MLP neurons of a small language model. Each row is named by its layer, matrix (gate and up: input weights) and neuron, and shows model dimensions 80-143. Each number is 200 + 20 x the weight over its row's rms, rounded and kept within 0 to 999. A neuron's up and down rows have the sign that makes its largest values positive.
After each neuron's rows, "fires on" lists the tokens most often at its 100 highest values on Wikipedia text that the model never trained on. A number after a token or word is its count.

L5.gate74,218,227,245,218,198,207,177,233,201,199,193,202,206,177,187,174,175,201,191,192,199,188,218,175,168,196,212,176,189,216,213,180,190,163,174,197,195,165,210,199,191,208,165,186,173,207,178,158,208,177,194,214,235,159,207,197,181,174,236,190,232,191,200,203
L5.up74,203,162,182,221,163,182,215,146,182,186,221,209,186,223,190,178,214,200,194,196,224,204,184,177,182,216,203,202,216,210,235,191,183,201,194,200,212,196,228,201,255,188,165,188,226,213,213,239,208,206,211,194,195,184,193,194,211,171,204,174,181,182,223,239
fires on: "," 78, "\n" 6, "-" 4

L5.gate542,197,226,240,172,216,227,198,167,218,179,177,174,228,195,206,211,169,218,201,203,221,229,181,209,207,215,189,198,212,174,243,192,200,185,196,212,210,172,223,198,191,221,221,173,211,195,215,187,183,203,181,199,215,217,235,228,168,192,228,247,218,221,212,156
L5.up542,203,179,165,189,267,222,206,164,206,175,181,188,181,184,224,203,189,196,225,188,202,197,195,214,188,227,184,173,193,194,188,202,179,232,206,216,246,205,221,265,198,213,211,183,222,163,194,191,198,213,206,210,217,219,236,214,214,186,204,266,208,202,206,189
fires on: " D" 25, "6" 16, " |" 11, "9" 8, " Ra" 6

L5.gate290,238,201,213,208,194,202,200,220,209,221,205,195,214,220,223,206,229,188,177,163,222,191,196,205,193,208,202,183,199,234,184,209,202,241,184,207,195,171,182,203,235,189,150,184,207,170,213,160,178,212,229,190,225,224,187,183,209,168,198,216,245,196,197,189
L5.up290,184,201,230,229,195,199,210,214,207,221,218,217,218,215,212,196,158,179,205,190,225,211,193,193,181,212,191,205,183,221,185,213,186,221,190,187,211,206,153,230,226,164,178,184,211,136,262,186,216,216,204,224,183,216,200,194,209,180,228,196,180,224,207,139
fires on: "-" 43, " for" 29, "===" 6, "–" 6

L8.gate386,157,222,193,216,201,180,201,259,185,163,141,227,226,184,177,197,173,200,226,224,189,202,198,217,217,210,220,205,203,185,213,180,194,228,209,190,206,212,177,216,209,225,194,225,186,196,211,192,200,231,193,172,210,213,226,218,191,165,208,196,213,190,237,202
L8.up386,209,194,168,154,211,228,212,198,226,216,175,202,197,180,192,186,195,198,180,229,208,180,192,239,243,231,190,216,188,201,209,194,178,206,197,189,174,207,214,207,218,176,199,180,214,214,206,225,184,203,181,212,216,197,261,224,190,226,222,220,177,192,162,187
fires on: " |" 31, "9" 13, "go" 6

L4.gate252,226,248,224,190,175,200,179,224,202,196,200,197,199,212,205,185,179,206,190,206,204,222,202,167,173,228,202,183,210,183,196,189,205,200,181,223,189,182,168,181,171,180,192,192,207,215,203,199,191,194,185,213,207,206,183,190,177,188,217,184,199,183,212,203
L4.up252,216,206,162,199,193,166,218,208,217,166,207,188,227,225,179,198,210,193,197,178,210,206,182,193,200,187,178,210,191,229,215,220,216,200,170,202,190,196,180,224,241,158,187,187,172,209,228,166,193,210,186,199,209,172,197,218,194,206,212,193,209,255,196,221
fires on: "–" 34, " at" 18, "ed" 14, "\n" 7, " is" 5, " hold" 4

L5.gate293,186,212,207,237,218,191,199,195,223,163,162,224,177,205,199,205,204,188,231,227,198,172,229,199,159,196,183,225,177,228,210,193,206,213,185,191,208,188,210,193,205,217,139,225,206,199,202,215,160,164,208,242,204,183,231,199,212,202,232,243,171,202,226,201
L5.up293,190,186,197,216,159,211,177,183,178,177,183,208,201,242,169,189,183,217,185,239,213,234,197,186,196,208,168,219,223,230,210,181,169,235,206,193,222,213,168,200,233,182,135,223,184,210,183,197,183,210,239,210,194,203,188,207,184,215,193,203,182,200,172,190
fires on: " from" 59, "0" 15, "-" 11, "1" 4, " Ice" 4

L6.gate458,211,216,186,253,194,167,183,214,198,220,222,184,191,220,213,173,196,195,229,171,195,233,195,154,181,171,189,183,209,178,205,200,200,208,199,231,188,212,205,217,201,200,223,202,219,179,218,218,216,218,188,202,210,210,190,175,192,201,180,224,209,205,234,203
L6.up458,217,193,167,220,214,178,182,224,209,198,185,193,244,228,199,215,182,222,184,207,187,156,221,201,233,179,195,208,162,231,221,194,178,221,186,206,197,202,211,193,193,168,209,192,230,188,203,197,174,188,194,218,170,208,188,229,194,199,184,235,234,210,202,168
fires on: "V" 25, "K" 13, "R" 12, "L" 9, "CH" 5, "G" 5

L5.gate102,177,233,230,214,207,193,178,237,204,234,169,193,198,205,182,177,188,202,208,186,215,205,190,174,170,215,239,187,179,227,210,196,210,199,192,224,169,197,208,188,189,175,202,212,186,231,189,156,161,203,205,204,214,203,171,212,137,211,238,212,226,194,190,198
L5.up102,194,158,217,206,204,221,172,207,174,207,165,214,237,189,198,202,194,145,172,196,220,199,192,226,214,215,218,232,193,196,190,220,179,199,197,210,212,215,220,193,247,199,227,142,196,211,205,201,236,190,210,208,212,237,186,178,189,199,195,195,205,237,220,194
fires on: " |" 62, "-" 16, "\n" 6

L8.gate445,205,182,193,213,173,190,199,224,214,212,204,199,203,211,190,200,240,245,215,222,196,186,203,194,188,188,216,187,177,177,227,197,177,180,182,219,212,212,242,185,189,191,177,192,183,188,202,205,213,223,194,192,254,166,234,200,190,195,181,214,228,215,213,165
L8.up445,190,183,194,217,169,205,206,182,174,176,230,172,197,232,188,157,241,223,144,196,224,182,206,195,228,184,156,150,187,220,210,180,214,218,169,226,214,211,207,187,206,196,177,168,159,215,219,231,186,210,157,167,197,164,237,153,205,177,182,201,201,170,181,195
fires on: " |" 37, "'" 28, "," 9, " (" 4

L6.gate125,211,166,219,211,214,232,199,201,164,159,162,180,185,201,252,218,223,206,172,207,252,201,203,158,186,186,196,194,192,221,204,197,235,238,223,217,205,197,195,188,192,166,211,185,199,239,209,201,167,200,191,215,175,211,196,227,178,193,198,234,193,185,194,216
L6.up125,235,142,227,196,181,241,204,198,206,180,167,185,187,236,245,244,189,216,163,199,238,169,215,173,190,191,195,201,202,252,195,195,225,225,239,216,207,221,181,159,179,198,201,197,201,206,213,210,204,198,190,193,203,233,179,224,188,199,218,210,217,183,193,210
fires on: " including" 14, " part" 14, "2" 10, " Majority" 4, " include" 4, " following" 4

L5.gate350,187,191,201,198,174,208,194,200,226,224,219,184,200,223,207,168,193,210,209,232,229,196,191,202,191,189,214,202,214,227,165,202,189,177,197,210,219,182,232,223,206,181,212,206,195,184,196,226,254,217,203,212,172,169,172,184,180,192,208,201,205,238,205,206
L5.up350,210,216,170,229,178,202,168,223,165,205,175,198,211,219,165,207,202,195,185,201,243,196,207,218,233,193,209,219,196,171,174,196,189,200,155,208,245,181,231,155,194,205,238,196,235,212,182,201,214,199,234,179,168,213,183,178,177,203,189,221,204,216,182,190
fires on: "E" 33, "LA" 7, "BS" 6, "L" 6, "K" 6, "CO" 5

L4.gate384,184,183,202,205,197,147,176,203,229,216,202,208,210,233,215,178,214,206,171,165,227,183,202,188,212,179,224,206,205,186,184,203,193,208,201,216,200,192,200,169,228,196,169,176,202,201,185,205,195,203,176,210,165,213,192,170,209,159,208,169,198,201,185,195
L4.up384,212,190,199,180,164,161,164,208,237,209,212,214,235,217,215,169,191,199,145,190,227,205,165,189,200,187,221,202,222,221,188,215,206,223,214,187,167,200,177,194,219,193,202,189,192,209,195,236,207,204,211,215,174,191,129,169,230,186,201,168,221,248,198,236
fires on: "\n" 20, "-" 20, "6" 16, "3" 12, "4" 11, "=" 5

L8.gate93,221,222,204,216,166,175,203,210,189,211,208,200,196,216,182,183,178,225,194,159,226,181,217,193,199,215,191,199,229,210,244,164,200,195,193,222,202,217,174,206,194,190,213,192,186,214,185,241,167,225,218,189,161,191,227,211,231,208,200,204,162,187,222,189
L8.up93,218,211,224,190,225,193,185,185,196,203,203,227,206,190,188,220,159,225,209,194,203,179,206,191,193,192,219,212,211,203,201,204,216,168,183,208,203,200,183,187,215,174,197,187,164,205,236,241,174,237,228,195,203,210,192,200,206,200,195,210,210,201,239,171
fires on: "-" 20, "t" 19, "–" 9, "r" 8, "w" 5

L8.gate298,183,220,205,192,190,213,192,209,183,182,181,178,216,226,191,195,186,191,188,174,230,195,167,205,237,220,208,162,226,209,243,211,199,215,184,224,219,179,178,198,233,206,220,228,213,192,174,225,181,212,218,190,185,202,210,226,217,193,225,236,206,227,206,199
L8.up298,210,192,216,165,202,200,195,231,183,198,182,212,205,209,216,203,164,175,179,198,215,147,179,236,223,216,188,225,215,179,233,219,206,225,193,229,207,206,195,215,230,228,249,215,189,202,194,205,173,228,206,168,180,209,214,241,212,192,236,215,177,212,243,219
fires on: " |" 50, "-" 25, "." 10

L6.gate151,203,195,234,199,219,183,185,195,190,166,181,194,211,187,232,204,168,192,183,183,194,170,200,205,214,191,238,196,235,213,137,189,222,214,192,194,154,179,206,142,211,185,199,207,216,196,187,201,203,216,200,225,166,191,186,207,203,217,209,239,217,165,183,199
L6.up151,206,208,163,185,169,215,206,218,206,163,188,180,214,209,175,240,180,198,178,186,207,225,227,195,232,214,206,194,176,224,182,178,231,234,261,201,183,221,192,223,218,172,181,189,222,192,230,190,175,184,210,179,164,211,224,184,221,163,181,201,202,213,210,201
fires on: " in" 24, " A" 20, "." 16, "9" 9, " In" 7, "8" 4

L5.gate11,169,151,228,217,193,187,198,203,212,208,190,182,213,238,229,168,167,193,192,210,183,183,219,191,230,233,216,186,178,228,173,213,213,188,150,223,204,222,181,160,222,183,188,207,185,196,206,203,182,220,161,193,218,219,223,213,218,162,207,177,184,198,210,193
L5.up11,184,184,214,241,175,202,213,206,212,198,194,188,211,215,213,197,172,177,204,178,190,186,202,169,222,222,204,184,203,190,175,210,201,234,220,177,208,218,175,203,197,164,216,189,184,196,241,227,191,195,193,202,191,178,190,188,236,171,196,192,175,205,209,161
fires on: "0" 39, " –" 11, "-" 8

L4.gate66,238,233,190,166,199,186,207,199,201,185,187,188,216,165,213,212,207,174,201,201,200,204,181,164,173,179,247,185,208,212,241,169,212,184,176,238,203,198,204,192,219,176,227,207,201,219,190,171,174,216,205,197,199,197,213,221,182,165,212,239,200,188,214,212
L4.up66,191,217,236,210,202,214,201,254,173,200,178,172,217,213,200,209,179,183,212,158,182,196,209,206,211,164,184,201,235,236,217,205,205,214,191,183,235,195,212,220,216,192,197,213,204,196,179,236,164,236,168,173,211,157,202,242,191,186,178,202,207,195,179,210
fires on: " the" 29, " a" 19, "." 18, " he" 7, " also" 4

L6.gate266,260,207,207,187,237,171,221,214,203,220,207,228,194,157,260,162,200,199,228,170,144,170,189,192,192,157,226,198,224,175,197,222,227,175,197,229,212,190,203,193,223,220,185,195,195,190,213,222,214,237,217,209,167,207,173,208,213,194,226,225,217,209,178,187
L6.up266,175,200,183,212,184,210,196,202,200,197,209,178,162,196,192,197,185,211,198,188,192,222,158,178,196,198,192,156,187,211,222,191,187,203,217,212,176,177,186,186,227,183,186,215,145,188,212,163,142,181,222,204,188,178,163,222,187,171,181,184,243,182,221,199
fires on: " m" 36, " /" 14, " in" 9, "." 4

L9.gate48,189,200,214,205,201,218,210,164,215,191,214,183,187,184,196,187,173,164,183,175,222,195,225,206,228,215,157,200,223,210,201,200,199,183,199,207,207,194,187,203,253,196,223,191,179,192,193,160,198,230,179,201,220,198,217,186,238,222,195,210,213,191,194,231
L9.up48,203,173,215,167,216,197,189,198,208,199,220,200,226,209,207,206,197,213,205,241,192,195,212,179,230,226,195,182,199,207,198,223,210,223,197,244,227,207,211,212,210,194,215,210,208,187,191,221,174,235,184,191,188,165,199,173,223,162,224,215,193,196,221,185
fires on: "-" 47, " " 5, "le" 4, " its" 4, "B" 4

L9.gate551,186,201,182,212,175,214,202,196,222,208,261,189,210,245,203,169,192,172,198,211,193,209,218,193,189,232,170,179,160,206,187,186,214,219,214,214,191,198,193,199,195,187,210,204,210,182,211,204,219,172,190,204,180,209,222,230,200,157,221,202,157,198,195,193
L9.up551,189,169,166,252,203,197,183,172,225,188,221,197,217,213,213,211,184,210,206,187,181,227,207,179,171,232,177,195,159,230,173,213,196,230,215,200,188,221,226,173,181,207,194,240,218,209,238,224,240,171,213,204,164,223,223,208,212,172,175,180,186,187,161,178
fires on: "s" 59, "-" 11, " and" 9, " " 4

L8.gate251,210,208,201,268,189,166,216,206,208,198,214,225,200,216,221,181,185,220,214,217,213,189,201,176,199,234,185,214,205,219,209,239,190,195,217,194,200,185,216,231,215,214,191,204,158,203,189,170,248,192,215,190,181,215,174,162,184,191,196,183,230,196,187,182
L8.up251,189,171,203,227,194,191,215,169,215,226,215,195,201,209,196,170,201,204,197,185,197,187,185,220,221,221,181,167,180,165,252,221,187,213,195,207,183,208,250,196,216,221,176,194,199,191,205,212,212,203,196,210,216,210,171,187,176,188,204,199,198,213,193,219
fires on: "'" 51, "," 41